Part of a small language model's weights.
Training: a variant of Adam for these matrices, 9028 steps.
MLP neurons of a small language model. Each row is named by its layer, matrix (down: output weights) and neuron, and shows model dimensions 128-191. Each number is 128 + 24 x the weight over its row's rms, rounded and kept within 0 to 255. A neuron's up and down rows have the sign that makes its largest values positive.
After each neuron's rows, "raises" lists the tokens whose logits its output raises most directly, leaving later layers aside.

L4.down502 [177 106 139 109 160 120 144 158 154 169 160  42 113 153 122 114 141 207 163 163 130 131  89 115 134 144 146 114 150 121 132 120  86  67 132 159 124 122 122 105 202 157 103 167 145 125 141 131 107 125 116 131 117 166 123 144 115 147 130 157 126 135 166 102]
raises: " ", " and", "s", ",", "\n"

L10.down278 [130 133 106 193 112 144 105 124 156 149 106 154 169 171 144 155 140 103 123 185 135  69 111 130 120 127 103 117 162 134 109 103  97 122  95  65 106 117 143  97 189 151 110 103 116 125 159 124 138 149  99 130 101 145 146 162 145 148 143 111 144  99 161 107]
raises: "0", "2", "ship", "8", "1"

L10.down508 [122 114 108 135 122 145 105 116 106 139 143  66 175 160 139  74 108 141 119 145 136 173 125 153 161 133 113 105 140 133 152 136 117 168 144 121 109 124 169 129 162 149 161 151 129 106 148 128 137 163 169 173 120 114 121  80 145 134 156 127 116 171 143  95]
raises: "w", "a", "rad", "ro", "ra"

L11.down269 [ 81 124 116 147 106 123 153  95 109 120 108 163 132 148 133 155 116 133 128 171 124 154 139 145 138 190 127 123 153 117 106  93  80 100 111  87  95  98 103 160 147 146 128 112 122 126 138 135 115  88  87 117 124 149 147  99 128 137 153 107 146 129 140 118]
raises: "i", "us", "s", "e", "u"

L6.down210 [131 112 110 183 133 113  75 114 106 138 139  88 179 151 174 116 113 114 124 141 141 128 132 129 129 126 166 139 147 174  90 163 140 102 171 123 154 142 168 100 132 137 167 130 135 100 143 134 171 108 151 127 115 134  97 137 103 139  88 130 151 160 171 131]
raises: "y", "ies", "ing", "ers", "ier"

L4.down106 [168 138 144  71 155 126 131  98 116 161 168  21 148 153 131 178 127 127 149 125 161 151 131 100 147 140  98  91 152 139 115 123 113 127 138 121 115 102 122  77 161 131 103 146 127 143 111 133 114 126 137 101 122 157 101 130 132 154 179 128 131 119 110 139]
raises: "s", "-", " ", " of", "."

L8.down40 [119 177 145  67 142 123 120 141 136  95 103 172 142 140 131 112 125 156 164 109 102 162 148 105 130 162  98 116 175 113 123  90 147 156 112  90  94  95 138 116 189 135 100 119 112  94 109 117 147 146 146 135 160 151 114  93 120 138 132 142  96 112 111 122]
raises: "re", "ris", "ral", "res", "red"

L10.down101 [161  94 132 123 154 127 135  76 139  98 125 152 146  87 155 137 113  93 136  92 121 109 141 107 113 138  75 141 145 129  77 102 141 105  92 110  83  90 145 146 158 128 106 102 141 136 163 125 135 113  95 164 140 113 141 122 153 150  96  99 164 138 142 119]
raises: "ible", "ent", "ient", "enti", "ility"

L5.down354 [138 122 127  85 170 146  93 108 103 160 125  27 178 114  82 125 138 178 145 111 132 142 126 118 148 113 139  96 134 136 128 133  84 147 113 128 129 123 112 117   0 145  84 150 135 103 130 115 144 124 123 160 123 131 147 138 149 143 138 137 106 136 151 141]
raises: "\n", " ", "-", ",", "."

L8.down506 [133 141 160 141  93 136 118  93 135  99 135 129 120 108 109 135 116 137 112 108 133 122 112 133 135 124 100 129 121 147 132  98 137 132 152 173 108 135 115 106 176 154 104 132 125 112 107 142 126 109 124 151 141 131  69 159  97 131 113 129  91 147 158 114]
raises: " ", "-", " |", " (", "."

L4.down475 [ 94 109 150 156 132 149 124 134 141 160 130  66 166 180 161 114 153 205 131 137 120 124 122 145 162 131 147 120 122 120 142 120 108 131 112 125  84  96 104 113 172 151  99 145 120 153 108  85 129 134 130 164 137 160 147 111 145 126 130 125 123 122 150 130]
raises: "1", " ", "0", "-", "9"

L8.down17 [126 128 150 140 138  70 116 148 120 137 124 118 136 116 161 172 121 158  73 149 111 122 122 100 135 147 106 147 115 113 125 139 120  85 167 145 115  61 120 149 240 117 121 129 116 123 155 123  96 115 147 132 124 145  97 140 179 121 143 109 143  94 136 120]
raises: "ous", "ue", "ent", "ato", "a"

L4.down338 [127 121 142 131 139 163 142 115 137 146 160 117 153 152 126 122 135  84 182 156 174 149 173 121 113 119  93 164 127 139  75 125 125 142 135 127 143 106 142 111 181 179 146 124 142 110 137 181 139 122 144 125 148 134 113 114 118 108 179 108 113 118 180 113]
raises: "-", " ", "2", "1", "s"

L3.down267 [139  77 148  74 109 194 113 122 126 161 115  45 174 132 126 129 105 139 146 107 120 152 116 111 153 155 131 118 131 155  85 105 130 109 139 125 152 126 147 105 255 128 145 138 136 105 159 142 132 126 166 126 139 122 163 133 142 138 135 126 153 115 148 113]
raises: "-", " and", " ", " of", "s"

L8.down210 [132  77 103 143 140 114 129 132 137 155  84 130 135 112 158 143 121 171 138  84 129 175 100 121  96 141 102 117 113 139 167 111 125 136 129 137 141 127  89 151  53 139 126 122 114 128 137  66 163 150 146 154 122 101 111 152 152 164  81 147 110 112 138  87]
raises: "nes", "er", "ers", "ically", "es"

L10.down307 [127 157  86 139 113 108 123 133 139 110 156 121 127 134 122 114 140 171  91 138 125 142 118 103 130 116 178  88 138 129 153 100 101 124 116 110 144 136 139 156 199 184 127 153 150 160 177  89 159 127 164 125 121 194 113 124 184 187 148 166 130 108 163 122]
raises: "1", "8", "4", "0", "9"

L10.down217 [160 103  74 154 145  95 105 178 108 131  96 132 153 135 113 100 129  68 132 139 152 159 129 115 139 145 107 116 144 153 116 140 121 127 121 144 146 108 180 111 154 114 122 180 112 113 103 124 109 125 138 139 166 138 125 173 134 147 113 148 137 136 146  81]
raises: "ing", "ers", "source", "ington", "atter"

L8.down330 [174 118 135 140 104 161 119 134 126 151 109 130 153 108 162 147 124 204 166 166 123 132 119 141 113 178 131 127 131 149 104 115 104 145 139 138 113 134 123 104 109 141  59 144 146 115 154 111 145 148 126 137 126  88 147 102 109 137 136 102 113 115  95 120]
raises: "\n", " Notes", " Succeed", "Note", " Attendance"

L11.down461 [105 135 157 151 142 124 135 117 127 124 141 137 144 136 141 130 152 147 145 182 141 125 134 113 149 130 108 129 165 124 156 144  98 131  83 107 118 148 123 124 204 154 102 159 173 140 174 117 120 151 108 151  90 155 147 100 128 146 114 131  96 116 165 127]
raises: "0", "5", "7", "6", "4"

L6.down80 [153  88 151  81 116 114 148 163  84 145 120 152 138 110 135 116 147 117 142 155 108 108 120 161 103 152 128 124 154 128 118 125 149 118 123 140 104 126 179 131 225 156 127 148 142 105 128 161 164 126 148 160 164 148 138  91  99 122 150 126 183 131 127 113]
raises: "y", "ments", "ably", "ary", "uch"

L4.down465 [129 149 158 104 127 148 128 120 131 143 156  32 150 192 110 111 132 225 149 141 174 121 154 117 132 114 144 142 100 145 116  99 117 140 122 120 142 121  92 138  91 127 116 138 155 138 131 131 128 123 112 126 179 135 126 136 144 155 137 142 133 111 136 125]
raises: " ", "-", "s", "1", "2"

L4.down190 [165 111 117 115 152 135 134 128  95 163 173  20 137 121 132 107 148 239 118 135 171 102 141 137 140 131 121 108 122 138 122 116 106 112 171 125 125 111 121 118 212 143 135 146 133 138 109 123  94 122 127 132 126 145  79 126 162 155 133 153 160 134 131 125]
raises: " ", "s", ".", "-", " in"

L5.down194 [162 145 138 117 144 148 149 107  96 152 127 105 152 144 124 151 120 146  84 133 126 146 111 176 127  88 121  96 116 158 126 120 123 131 143 136 104  80 105 153  58 164 124 134 115  91 125 126 151 108 123 104 135 126 105 141 149 151 164  92 110 119 135 134]
raises: " ", "-", " (", ",", " and"

L3.down218 [144 131 142 109 130 158 157 146 115 156 140  56 144 113 128 130 182 142 100 132 145 124  99 132 190 110 168  81 108 112 149 130 132 141 108 105  68 120 123 137 200 167 112 150 139 116 158  87 105 156 132 124  86 171 131 105 152 129 120 148  71 137 152  97]
raises: ",", "1", "4", "0", "-"

L10.down302 [137 134 113 133 136 114 142 153 113 142  86  91 152 146 142 100 128 122 142 113 140 105 163 158 137 160 127  91 157 126 135 108 114 102  97 110  98 148 143 140 181 148 181 157 156  68 119 176 102 114 129 112 112 157 129  86 174 112 112 102 129 102 129 119]
raises: "hi", "al", "ed", "h", "ing"

L4.down204 [117 131 150 112 139 125 132 144 137 181 121  61 169 152 123 131 140 203 157 149 150 138 132 140  88 134 112 121 133 138 150 141 123 109  90 120 122 149 135 120 130 193 116 134 127 125 177 158 111 147 111 136 119 122 120 108 155 165 122 110 118 127 160  99]
raises: "\n", "1", " ", "2", "0"

L4.down332 [150 143 108  93 146 154 123 118 141 160 135 137 117 104 154 118 126 141 120 115 133 118 149 100 105 135  97 101 162  92 109  83 115 108 146 107 107  92  93 139  72 144 132  89  95 120 117 138 120 111 106 149 117  91 146  92 150 144 117 137 116 156 120 135]
raises: "gy", "gent", "dol", "rant", "ia"

L10.down502 [139 104 108 122 113 113 121 103 142 162 134 106 120 109 148 146 125 115 172 162 147 137 156 111 139 141 148 146 134 168  83 120  94 101 144  99 128 103 110 129 169 170 144 158  59  95 101 118 110 120 128 134 107 160 137 146  91 161 136 111 141 158 132  78]
raises: "ist", "y", "ous", "ing", "er"

L4.down423 [145 141 151 109 101 119 139 172 134 166 138 145 141 192 141 124  65 141 120 119 135 153  78 151 128 138 132 123 155  89 113  92 118  98 145 115 142 126  92 136 109  97 158 103 145 137 134 151 152  93 129 120 147  74  97 110 138 124 128 135 124 137 135 142]
raises: "s", " ", "ment", "e", "/"

L4.down205 [152 113 145  92 129 147 123 128 105 147 149 132 115 125 129 133 143 172 104 159 128 139 125 149 116 129 144 146  63 141 110  93 118 106 131  94 138  75 167 118 188 166 180  91 144 114 132 143 118 133 145 133 154 130 130 131 173 122 124 138 113 138 155 158]
raises: "s", "to", "c", "n", "-"

L6.down293 [138 182 117 105 148 181 151 107 136 183 111 100 114 151 120 129 114 111  96 140 109 145  95 113 125 136 140 122 136 107  96 130 102 107 151 136 137 133 112 139 143  97 140 110 146 116 122 116 106 107 142  92 116  86 147 103 150 106 104 165 148 142 106 107]
raises: "ous", "nes", "n", " magazine", "ne"

L5.down141 [121  91 175 137 103 127 140 128 124  91 147 137 110 133 108  98 118  96 154 105 125 117 111 139 151 111 131 111 145 133 131 139  86 109 107 116  78 144 160  95 226 127 150 148 111 139  89 125 134  86 127 135 118 112  74  70 158 140 126 149 149 117 138 162]
raises: "ed", " include", "ing", " have", " are"

L8.down282 [133 143 152 138 119 159 125 148 102 163 144  95 174 159 112 138 149 196 126 116 102 132 152 106 120 132 103 110 129 148 110  98 133 120 134 141  94  97 129 107 143 134 130 180 151 162 126 151 189 114 132 158 126 125  84 140 118 164 149 129 131 148 117 139]
raises: " |", "s", "\n", " ", "."

L5.down510 [138 134 142 116 130  97 107 112 142 108 142 150 154 152  91 168  87  81  81  73 152 135 151 137 127 174  97  98 148 146 128 120 139 130 108 140 171  85 130 129 106 154 121 135 102 182 158 138 132  98 126 112 148 141  95 115 104 103 119 115 135 134 145 149]
raises: "e", "es", "o", "tal", "ard"